config = dict(
    num_key_value_heads=1,
    head_dim=128,
    norm='rmsnorm',
    attn_scale=0.0884,
    tie_word_embeddings=False,
    parallel_block=False,
    learning_rate=0.0025,
    lr_head=0.00852,
    doc_mask=True,
    max_steps=6576,
)
MLP neurons of a small language model. Each row is named by its layer, matrix (gate and up: input weights) and neuron, and shows model dimensions 128-223. Each number is 500 + 50 x the weight over its row's rms, rounded and kept within 0 to 999. Numbers have three digits each. A neuron's up and down rows have the sign that makes its largest values positive.
A block is one neuron, or neurons of one layer that tend to fire together. After each block is what it responds to, as a language model described it from the Wikipedia text at the highest values.

L5.gate794:493478490471513500464527489530439419409560481566542474524559459553506370515373568505548485425433449440465478475564532535626548523508511546568586490466466417491491537394570481512447428460527409587489526589510479549570459540487462474556564490481424492492469474528614496534543528542507523447
L5.up794:499425465448592456396469541442541497432471540545562420532560379459500370502509463547450505522538426495444462495545565425524556491535516530551492463475493488462466518449506499539468483433538555462529375444419438526528556467497492538498553456536486441515468537559534469373471511462528421511
Word-completion pieces, misc. Mostly inner or final pieces of split words (Wednes-day, der-eg-ulation, Cens-us, pass-es), often near == headings, plus stray function words like just, from, also.

L3.gate329:425516509566477555575534567431524512498442522541503483524504573463526439631501527420487546464464524530440427575575445512537567532560482523534439488515443482495481534557511487537572551430427562528506551467531542496457463479492606460522564484567552550473514525498503536507547480502586482521
L3.up329:458501537458418460498538532510474513506497532524510411579556555392449504594574476485395483464520576412524535489546509487561519504514479495439519563489450515501472565455503462536512497472404575561563617470494496543520449436459476524500483445549560590399591545452521580498520413615556493535
L3.gate511:476502466552452441445456539526481527454400437463470521521589566446419541498520543511485493522411491506497537544571487515543553459519481501521540600435511525511536523505538519602557539512536514395429526501558597529571489439430413580532475419525622518487448487520475422508464510492532494425
L3.up511:512427494478495526542483503518478485507474558539494522521522505524476487543536562530496483498538442514511555436565525454459536518503470495570536504430582423508459523502539477510527479407513513432392447522461554532461506482462491475634428511372526521538511492515490461375509468470588465511
L3.gate582:498468537520502491457532467501546563487454524556514499432519496568460517469475559496550457520476496516523504615472450443506474525552493604500433508604491502434459479470561449554521552430542479484470497435501440472381453486503475518633530436531530469502509497442468587432507560430427525509
L3.up582:501477438454539466440489416505518521498437469535531372510495504559486562622511594474535420518450452472515493515538503484539500551553597494484458524532513568515479418426446465627577449433536510539455454526415470506518502486492464534582580448510490475443565541493538563501444626431474467528
L3.gate912:459428490511432505465436533592480501556557423558451486516524540521531411453485561489499431441430592438619571414516564502446368560500562434497525507504556500452551470531437512525527505577508506451501478528553561456488507538464507590476492498468611439551483504522511515514480480547473498427
L3.up912:461461459431474528530462557475459471612436443509461430498592570554561487570504513462535426480559533535593557375438508435483537552444507480425491529492472600451479456462463542612509501497525518512551472465507488596429557490493453577464525420468523423497520583496450544569499549522529463498
L3.gate963:433540470558375444443419505478475493485495472517484560457518469496504532456495565486571527448441534472463539479435539412514554490477446360514477584546466489462495542526455508518449564550570590543447418411464550507422508500482529475539507463434474509551469481542535549509442593489454514453
L3.up963:402532474539610540568465544520527611453435490496502457496615488579496435547485360551503495549478525546543493500536484526470516471502509562596434457508500483491453462449524543567516436506561565440486517478539452533572610522499447510509430464499459451488369482396423495441511507451460412523
L3.gate1069:539554456485484511508492482533520446591435477554478419449438435577484538530492514465503576501458478463518534553482466466508564478466504453578476507556455474449508490469546561567581590430593580470554522652447436455528446510581562547514509525482598419431490466393511464444550497526462478489
L3.up1069:518546467506548555442461500465439469537415543549460450560496455480457500515515478535509503610510440446487583591478507454445539452442523545469502512569441445521478428508509469485523600448497540441472524505486456376499598436522491475527525579431513366417497473434560501437431505589521455459
L3.gate1179:540442462463565487482491539554518533480505452528421543465595538434420386514515568516538546519490544439530516456536521473559505569408613477475542476486509422517564541523500520468510539440604535464580467538462484533498492470481439493449509524547548448614445459528508497451506473511497524488
L3.up1179:616421499506447432467490437469551513444482486401478539544485508548542568440511521562500528550506547485484482467593511550420481422506511566452552537632506478464436527523504504448493574479523487509475537447453400463499492476508540514509494508445520442499486578582575529528478436482499455508
L3.gate1480:448601485475488468472454645468460586469435503456464517501503447551480527496524451516529536435583564532466466501490460508555482532490468510589604507538518522587479484533570492604447551535512592534447536439476605583514570557514549591487563378485467500430425538419520451462524534524438495573
L3.up1480:509636412520484602433478394562480446478509459539488480447599488479459472550480556488542465451505458402412496545471508431549493531517512542476471497510474420525538433546465476403532479472512501515438524473546534606428575447462495550483392485442487564493481528592494459525557485431489465377
Location and movement words. Word-final pieces of verbs about moving or being placed (relocated, moved, traveled, runs, located, emigrate), plus infobox field names like Area code, Postal code, Family.

L3.gate288:535523493530536471471458545586489575415509425542582432570416500449484581534496481405566462427472474424451487548526561426562488568459518575430516484498452474420446516595473457574520468535463566461517510472462445527510497530578488583502453515563502580496455509511472538554479549560477536455
L3.up288:465490482587584542541467538543538521451455529539588619465407587449474556493558493451542520537520497488451461485487519542475545616495584495473582489487404444462473496482473489492559586451544588512468414439436441527472449541581441568467545534398559453516516474424548493481536492436501538442
L3.gate487:513441503610585520517407498492427463548432497603449481466532505528484535529499580463629500577454544552601491556558592516643479522489480504530525495539440457451478548513485440496619507504504439542538546640588571455390441465514569459539556455478560419422448493536526517473477528481443509546
L3.up487:486555548541492466497469455461550490459489460466451447485555622483464563564507494417611436501425564517483456492491484651552443498500520618498480416430531460496520501532497443577589415470493446402553472603533580455539485519518447535552553476493501483457558479545594582477486556541463550463
L3.gate768:502467571559559550431390565443464457490421628540354545542475560523522500500471540488554487454455496525466489549465545413479469526501522441474584501475494464451521559497492442432531418523511520468452469507546407573473415502496435394472482530500549473513529521557507543502484546421551578455
L3.up768:574473616468502512428517556530504565535552504529509605554581544489523574426473487453540441432581476503538484627453557404503537554411558513484519479481543504499468526586515475373545496551488543491587451539551474503388491484506517466494562501566476419480489499547465507524493418545516535437
L3.gate769:421495511553557577531464491488508525463507519490442497563458572535515511441439512562487587532447516466535563521413600464589471548556341562528488515501577468506468477589469519476508531349590511467525442427470624434453419563488361466445465465451512507486515570594537520571525490526476577495
L3.up769:534544482490458554523513504448456443523467521473571474466505504457518504546392424532501556488448497481486446499489419507507497535577494474523568512547404472543494465590541528533534557535558483621473516502412511489486488509573482552468631470731432452495462461450577538521507460501468501528
L3.gate885:468540463535560572535578374562472592457508472603510529538465488464475493457414496547520525533450479510562508498477498515501606504454558380522536459465453524554535415412527507433516485504546459478546549438463467422444396475490553478612438422566510517421490455490518488586435563497519475536
L3.up885:461514441518562499517437559476497533497532496516549513502486573542507525424523537554438596473480447521515560572526495454540553528565526548539444391474591486559507531489498559481579466418469488591559457486458450520564534465541517572571415521541461488505535449570421396601472644493598573471
L3.gate1011:362573474532576493458418459562457543401541491659480522444495499439549496592529552597536597452527483530507484514527508510473427506497458467467494473467501471588473392541430501472469625464508431491604495508475466477551365473538469485508564513609480472464497484500373483518491505461496550548
L3.up1011:341487485580488431482470461576429556450547499652435534417489515459526474553582497461586540543525484563511507516540520554592471506514521491530435383511441451583426449516447519568441582506410507524506523434409438536557394498511389491584552463556451439480443505489520478481481538456427531511
L3.gate1391:539449443584525439518504464579528450485564609510533530494469487498460539592466525547399519438453503609542427508452571523475529573479446501427553494504499448503570400448518412471504416449474570551474495504425551498439440544552587444495455545536440512437532494495520525469536426611591538601
L3.up1391:459411452561393505501470541500571532466467443462547449487463501432575471522459521508521515527395546453507464419572519502464487560459497475504531356548520514490621526452548504481448440492440458525472439526464448478570464503502459542515487378589508432478479550405437458529623519418471498481
L3.gate1498:450585539550473571554497478565449429523550513509464433466443516468439517575518497601511509518505502493601491505490506524507576372440457473600528576427454480534512507491494504506429551434514469500469529487540459582511503551492492531525534511540530501537498441433505479497440546608518424477
L3.up1498:505515625495484512482515468448446499550487454514565498657611568417486492492455415504526486558475538541510540477468508475563583602418407531494525504468451410442468451496494521530542613483517440599485543451523560506462508481534456510415603530487525373445587463466598540449395570479479527450
Word-start after boundaries. First token or fragment of a word right after a paragraph break, heading, quote mark or parenthesis, often capitalized A/An (e.g. "An" in-the-canal, "A"hmed, "S"napper).

L11.gate76:479490499549528558498471507551429545582423356533525436453571439542532593519569637458569562465551431471489494560491526543499546567522510477464487517474481542512466531488470496500576514538556476524489589504514440395490517515527377456503489548399474535501483555471501423531455519547570527543
L11.up76:499515445458437502431481466433503427526531426487502482484543493486468588505542505418471497517493489554457546450493524594552550498481528523569399498495395479428548531515420637510576560504552458631405558510548440418555463568506483402497555498574584503495480423511535344531523582547474561489
L11.gate226:533453455495550454509453513516590576431382478491533487511469488467584462431570487463496452500497511590438486471378448605565538406474519496436539495516492478479468449528500522397432412432528534568459563453530593525513413543510451483562498553491551422452521565447472450504539432523478564460
L11.up226:543487456480570478454497421535513529603632460444495495506536601486614633511542526461481471451561510498524614399486503584528553536575493534488526522518387463390468613504474546487537523374490432461500519492558484534550593553536489528527518596483442535516547477458512571440505522528434491470
L11.gate600:473480493393527551429432554514503610527529527430465476517463476448509455583485520560514577532457521478467554439425518440566508417471520577430553457614448424448428459500530478456486466499493518500438443512530537547540445580526542477449464493496567511532555449459547518456556564483448477569
L11.up600:495568483516586492433495446525462566487427428536479549515535566494545547550582473516426459575443351415472540497463504437469386469550473481454524534429525534509419471478520462499530520424490419483479409507519406507523498590409502505508469579492645481474502400457507454552473509504479548494
L11.gate799:438472451459512547590442528545466547471493438522487474519529472490513576529536545497458416475541523556550511620537445520488494435568485468423468481525540441545459428469418553513559512484409513567558386451517548472505395470554396531507488531461488541547525465381488494492488429580504526519
L11.up799:410522474469537527507464439444535452497388459516447509430514490375433555489545559511474487396450455578457523531459542427496458390498540426525493518473490438513511466533494509405487510564482418526566468444479513512598495553512444476517509511486527573433576512343437419559568462508561531516
L11.gate1032:563456479468468561498467429552555470584500527494535474513480500559511497479457563487516551613504480588553479429507463516468430417524464533510577553456492501470505453574543536399489580388544513544507570428533460515529486547555554443569464489463576514403483532522578375550555472565536544604
L11.up1032:488501469475465518570541531477513567479506527508512512434478519506476557476453423498437522463535378605552511558467457545562477493483509520544549525626438484530494450531503534475568471447546582423583521526469437485486498526551532510605444523543542550495446466420507468511616521556457459528
L11.gate1057:511529566485428534545429551489533485498487509510464432449460541494509530491513538435431511512471503530521511446409480458524476432544522444535556494484474341579585464557566487491532474495569463560473503494498557548530548477443476463518450568493390491454610534513525489464538504458551571551
L11.up1057:457511510506445530532486445441489445473511462470479564558545498463451606448505579504494557488529421556493532422466589602451413558529573452509521507567518404540482505546422494516501516464545507494458472430483444487511474485462593480570421528526458440419537544609470443427464503514510567627
L11.gate1151:530519620544488525450485567493513509509481522483559517488489471586488544424441417480521532490534462534505446586578422550493373523505384516499503526474495530414420501489537577551499476492503463416484464513555443551524487512474511511605506520476470537412514542637457589535408537504529556515
L11.up1151:421525569476642481525574544560395473583464552424571508503474529530570547448424512549531520487567553633441476485490442481508462578489480419496501446525502524500544469469468588485416438525463452527558448479595587491480584509461544442513526526484444442516468443619459490430529420571418468510
L11.gate1352:549523557453479486520376507612501456504560485496569469479517426513500521437470550474473550460578531576472498516394546404445480472629506469434572495531449489462372519455498582403516404528524545449497582543529534385546505547494449508456458506487479395371512532496450470494459544499478540542
L11.up1352:388553633530444520541474512578445558443512644438599591566553521465528528481429483517557419537521487401536490526499462510590525480537466476524489591435454441389564484440582554483517510518641479470494438402524478495448472493545546531526561523550543470410510451464440497410438507599579518585
Word-initial name fragments. First subword piece of a word split into several tokens, mostly given names and surnames in lists and tables (Jo|han, J|immy, Ste|cher, Z|iegfeld), plus occasional common words (term|ination, Char|acters).

L5.gate852:582559535508440425436476512505488454524550453621574525417540449516621487441471457483479564420541466390487486573461466497394454561461555449544410414441592499460539524520576526562482500488541468537494453566524483481426489566524471603529519618446507475544485490510475503506528518459486535548
L5.up852:517476558490430468537484518488521504511483547438519442501645572517451542450480548491540518374552551506524519525502413628513423507505527383512544525467500564540578420428506497508513528440535565455416502440502403530485481525494493514519537509458554476455480337555501533482476556506476456519
Table separator dashes. Hyphens inside markdown table separator rows like |---|---|, mostly the third dash of a cell; also dashes and word pieces in hyphenated compounds, scores and dates, such as 6-a-side and 6–2.

L11.gate115:556522615495535487477508468562476528493450477480559447513512475479508467511453532474466479446455498458403541553574552516579513514444548534370497470502580529567473551458446467467381553399479464547541602506508494486497537536514527500519451518483411649438521399493451419450482525553552565576
L11.up115:465521512544490495534444481470490506420479483449490449472410474462549530506458492520453516448599527536371584495546514502483479485433466571475476486520520484531607534478539567507545478459461490498494426448549445474557535535567469517466475441592528487621474428458486470456498494414432451538
L11.gate386:519429615554359432474488511584560484553496450525394493464558560520467440406504475486530606488467554472495538547521484508563523534459505441466476549503490507519585576451501508500495491469504540544442509392488428513564522483502462486463470539469491419564459534509493480555512560406432571516
L11.up386:450509455519558376504501510533492502604497563526418422540531566484568447507526493383503511476473439446510436383546505581570477438350550567487511547508525523465492442533527583590406505528595560497474479357559520462526527480469497527562556484437499452527437476560501505482570534462544428562
L11.gate408:475544571432487523511457531522613439503587547496505563396545449557487609578551565520498578459520493549495538536517537483508552526484404536535507468442449589480497474499488514444707422483622546524552548483511543530570408501471583595523518498529505484593528505419482454499554466519439458465
L11.up408:425455430435431463419509442479560494461458535489498518555412539544539493394518487382393492512524472564519545390492560480487527522475521503540501461467462458491460494340519554481549489581564504524453503480480539536511492455518572466567474519447478491434530433547423587514486470462426507518
L11.gate422:579478454513437532446561561558459465573571475510590452546433495514424462485494510426414513502504468444538477534629569488525501567417542491535516490550467414502379551470484615538501476509552612539506533501528487482449477464438572496435574442488575454479448483418516537564461618464583446529
L11.up422:415592500454460551451499468543568517532514523449404528475564543479574456533555490520482578571525466537529461494552555583538529504552479395500469551551498468449480489475500424467562518463510488602502502518465495463412412493504522501500577520418557501485490365565431488488420490477498437520
L11.gate471:467483527543488487552538462569490543489430492495432526526418499511396518502588467499462488473526540531461465509490468472398524504454463557402460338505487400548481612498526428514549472510502481496504569433645495452544466488527539406494502548436492496466506365469527554451548517485484541491
L11.up471:504545511459478447519499533386567398474481539434501376489480562458481504463567564403509394533433576526583436520463416481474404503442589526551469461487505568502390576492518608501498361483421588495508453536558557493488497545438513479489473557543479517556467499518512473430430481539530478545
L11.gate1126:477515489471579548496535519462405434520485488465511453441417629621549411609511438521554450524489496473463537536455578459556466399542436512638564398448491485479517433434519469491553518466570472503489493562538611479494528527289523608604422516548498439501465483479571485516520520504503424400
L11.up1126:483520497459514493518517401521528455532494469511474502538535443486491507525456540579533533480448587516479495483538413540510527499501496585392496522470423538490469525520356504500481600537488506564506446449518498431423428540420554492453514474560504484480529492557513444440548584548536499567
L11.gate1384:448451522467523528523508516443538543541505494462484490492411515566410483465522496412584542448524577547570428500533544457437550545443497522479516525541546530564530479468429506443439549400589479476404516463488433483445470529405522419510535583482433563555462532575443532517444516542476447475
L11.up1384:386437562570492497491539548479491468537495499570535526524465501493468503556514421506568430540496587519573488461558491552503506426416491501412450516472500514509460490535503583537432499549537427496500530424482474506527480458466524495504627524469498504534505509498504473538535536477568442511
L11.gate1385:478453530427504454443426517574550513413444526488466458599425518493601448527543421472463445539474572526470554493428571462570393519459585519584460520483555505528441442511427516490531583388529517429510466462483485479548474455489462537465460466450527535467507464535488456458544473522518561488
L11.up1385:538479463464366458614438463566446450505482466389500520561546411564595540469527516397449499591533504564478568514519376500505487524485490538522430548585516569519519592422457432434632513524457511406526506531456515492548476471547493427481519413431469515503483531501501482547496542538483458447
Table separator dashes. Dashes inside markdown table separator rows (|---|---|) under column headers; weakly, hyphens in compounds like off-the-charts, Stratford-upon-Avon, Seventy-four.

L3.gate635:421536527507470571491465429525513519527544511503493557399503444519528543435509478488487501534508492543489506433531518439665534626530571509505407501500508547475511421449477420392501417532411462468526576509560409433514584509476437444463560444491516489517478541538530522496536425547514497459
L3.up635:508475425531509499550523584441516408495507515518611568545491457510485465530452482489513529523580469433496467493477469581514420509527464481431569504565517505435477443538511535465551460525440501443616501429474443490382385463471467424484532511492531555480463607475482453525542538462488452456
L3.gate812:445553478535542514566534482475559519494541602514528399483426456409491479491593565484534429386600534385525548488470455522544474446407442475539459476516505583455499477474473421554464474565531455520401495555566526582504441400464448470453437525486549458531467511469541463527464507534472572493
L3.up812:470550462529419473567403527482468486504509426533566500496511461507509546504517575477555476484624595455473571404510509559425634441428415499498516455459473524498476528633523470542603580492554469526485570506460534476517541488473586476481630539516415541502523463504576441398495533437493433559
L3.gate882:590485514497410525446488492507534443529517454413386454587558465470486487517574406440509498569597523545417511464484454476479409467579507471494493607567371408368555578491559465586476490537513561476555510468488510527587479601482534509440396480480528512501463471458550505470506487592546433613
L3.up882:476544566430556525595420440474497484582450545542472525476513510567473522452466427472549488478455504510545470569492477529444492444507560535599384497493508534464341528460440523507481516551490490457390481560537427470517480420428366512516484478505505518418499398447548513557478472474489562578
L3.gate1056:566521582486521546514489517614558427428597468514477501580414476552446504550500530476468541436519445501508567454586487471484529434528381460546499504463480540497526571544462560489489443460560456429496508443617450461458502553481547444497508496434484517477619459534521484521505468407525538464
L3.up1056:475515530498524502509553482493514439529564618451509509559487508488551445485441522527455466500493492444506519454547489477424490483487471538574592468464444515478558562491404544542426472473483340503461499487534413485515517522478598419459543486541446502609548510513459511533542461492483462555
L3.gate1058:466484482580537445495540519537517575559589493438466460464517556545468515474561551470468455447489493518438488526628508505509430413491432516473412403502557518443480483443435557508419491442510552535537447495495504413545519539551500522528551510505539545447470467451555470537500565577447543532
L3.up1058:500513523589522523495493539540568534485449405484547492565424515493474597440528555508487587504510503502528476523548556504479510517431443517459475523452504503463478532529622424532507547531522469493422474473541462542563505437484549432543515487395465551592492524493516486401510520401502438481
L3.gate1263:468530509423451533392466546433510427505438518505545640561490467477561512549393464529499494406467570511483431510609503525599549482481530587475469538473511471597542460480520399506559584457544496458465464508499519469494435475505502413462639472510485542539424527559521530562475491508477495514
L3.up1263:493480548441503587450400577463533409443488446547544459629525505468492430554506478576574534469403421433565551593553462484422453554416491553507446538447451516572509464461517545482544546424414523496497452493433484566490465491514485403537603522497485563466592454521482526460508557408557489533
L3.gate1371:560332494444569533480465489498505473467495515493541443530490473483553507548427454521509439594599548501528501540485401410459499534457535600538454493591448561542460566567556473568402516515468470504473450463488526528451429431543482464623523463535548474487579508528513500509500499518526511478
L3.up1371:482429511507537407489610461484561654524480441481475528503461493496542473544485558477565562502565518569439547574546539521475564463442506590517386434453521590602426389555465521485599470401456570455555486425427464450514513451510409549470495531455490478544506513468437587542449503421545524443
L3.gate1376:481505586433552454564580539425393470514599501467523568501424474411414455539521516502495536529566434505527496498526450523541516560520494549494490458521414529672463576525514530524538501548401592505496504539463462479513587551527563547468480473467499536528624585505591496558509551519543554584
L3.up1376:463527572456494508431575428359451455495563512514404464506424467428452555476491625534531555474451446505473535468502481459523455512575465485479540547550469508527523505420586464475567514444523555518508540585473457427557569632511438534498463472543558568537532524512476581468497649527516533527
Table separator dashes. Hyphens opening a cell in Markdown table divider rows (|---|---|), plus compound hyphens after numbers or adjectives, like four-year, high-level.

L11.gate99:520444447476497551475490552541378478510372471456438496532465457613488529396518444533483411542571524496483535543492455454456658487619475488583376501547499523460518465420560602504499434539555576565429455450593531435553442432532594497534604418522504505507461524502497479486606530483517472554
L11.up99:531523475547488444528567428443446519483419576477516493505513584387481389447537503545381503537599546530560483585483471513522573459502555518493447453522624452469517475577525544602486497527524585567460473521539484473471496524471582501496508529490444565509533486547448463486530410527512407496
L11.gate764:508542509544499556438451459468467598470540488528465504426382539483623480436421478452538430456460416528530472565489569494489431447473412521584490639537518407480461482488510533507509532471472438463526436504556558585445553538554561462478424593496607574504461498462516495474471520559486457469
L11.up764:461501494620527574582492508443512476490456519557538453603518452505559406493417479433548408600450589529625504492601463504470519451559440552548478520474497451541515517530505444527487449441546526523507508532576465518454562514497534472512453552432490560401481515494493527490464604444456452480
L11.gate941:509457458561465535428440474511478514493512520550521425562532603506544470563417526537594526543430496554467567434429489463504485462603508457499503511488440452498543481566475495459491548541430570487462419469644466456469573527461479526399522482546546463489462545451423524494487408428527506543
L11.up941:474482541491610524474478515523502454520544447577552402489486544479495529510432562506495489514444405489478447563481552501488541583531524566495396458508578479475511506536466483423458508481504549555476434500522469496496517450442551416511550467503439426619486498530381420425525369443497419402
L11.gate1211:560477514597524568472486470482509565431408417559540476407460558512451467483497441502493504482552573597514411374525471472449498471516516476480513565548494517529516518445463503492510556401411447482436589485487455508519464492540569485458513454485481567448500485452474502461491496540407477508
L11.up1211:483583441500451440550532441393407466484487465327397432458510520527523474370568556503566562426480553478444520515501547464470545588550557551468468578510572472492528487463588512437535516482469502488495531375505429542526461485532509508502489410532435567480494545558508502439564468522543495482
L11.gate1311:515428503447591492468380471512473442476560504507573446566555596511549565488498499585416484478541519496517440493479471500472601493571597503614548520463525563479407480539645514510428439493453442532480454407537425475503563490427394457501531524423476448482517517463495476508487477495628545489
L11.up1311:483504483505527517455517453492498460404545461465506485530446496527491537459443562486411498557517446547566472435481426393409580585504520499548468522391495558494483498476521406455416433528452477545488475422471502460479492512485486501522465443489523418440555528516575481471416454522502485501
L11.gate1342:620527589487602484502480465519474444495469480518507542470487519523499473461449476436444523464438514497485497494561436492512573507575524493548496474459531523504518510502497390467487578490504651451483454508599510448403455524445501468454546494516478501423502566394464422543581514452478574464
L11.up1342:517466450608444479481428534517402488567480426519549555477500563568522516535477505508463555611536533533481425474515528454619460474466545540472426476503607413505516466570559408489461415590460542426384530531535485492569530441487457407502529512465492568468471513513508482488547492518400517562
L11.gate1377:472534534446435541567459566423483426517501492540476544569486538591549485433514480482477472559451546508512456429576520488501607514447583521529482469504551425607530420489550483504432443475510463429434460516563534516526426453553534572547436489538514482474464470467509508509482446462412516393
L11.up1377:528487455425548501502439561569475390420551486496464508507456491395606538545489485462445379543458511552491512568513548461470525500423539486575506545448565522579545423476459438434595409461545571420433487487479581545495459505519536551462539464537509504507471428459456426463516471467511454494
L11.gate1513:632494420491476537590452419460546499423484511472463525495492538619505451460457515554572496529504537497507524443484466462429531542556534623548449568453480528545527439451581533485466455596521484483512506453559479646366514474368563445576511441488617450542505504479579471484385538494401474422
L11.up1513:459537563441567503442526486526439584435563431544493577493608440432470483441463531506502537477566555425512506480472483530534473459593568461548456486535563527439445536547494554575504511483545481578499457466580496608433548632498616483568572473454567413508441487481501476562427462611538476492
Location predicate before place. Verbs and participles heading a locating or circumstance phrase, mostly located, situated, based or is just before in/on/at plus a place or date.

L5.gate1078:479420533457520514522473491476568532443462461424548457535489483439486516520435464403574492493445483474573564489480534460446462584483418383462617496457443385597496441439500490512483455455535540506441447584488484480571430529517467507492486441524444509418579526492566505576439489486407544498
L5.up1078:551605484437539505464520491516576535526467550476564447452480534498525504468481491414496508507428445553476492509370588456556531501494465507539477426563543547443562527372422484508566463470609479443502444502448554498565549467501480489550510514421413446524459534530473436484587517480548459506
Capitalized word-start fragments. First capital-letter piece of a word split into subword tokens, usually opening a paragraph after a heading or line break, e.g. R(inne), Col(ombia), Be(sides).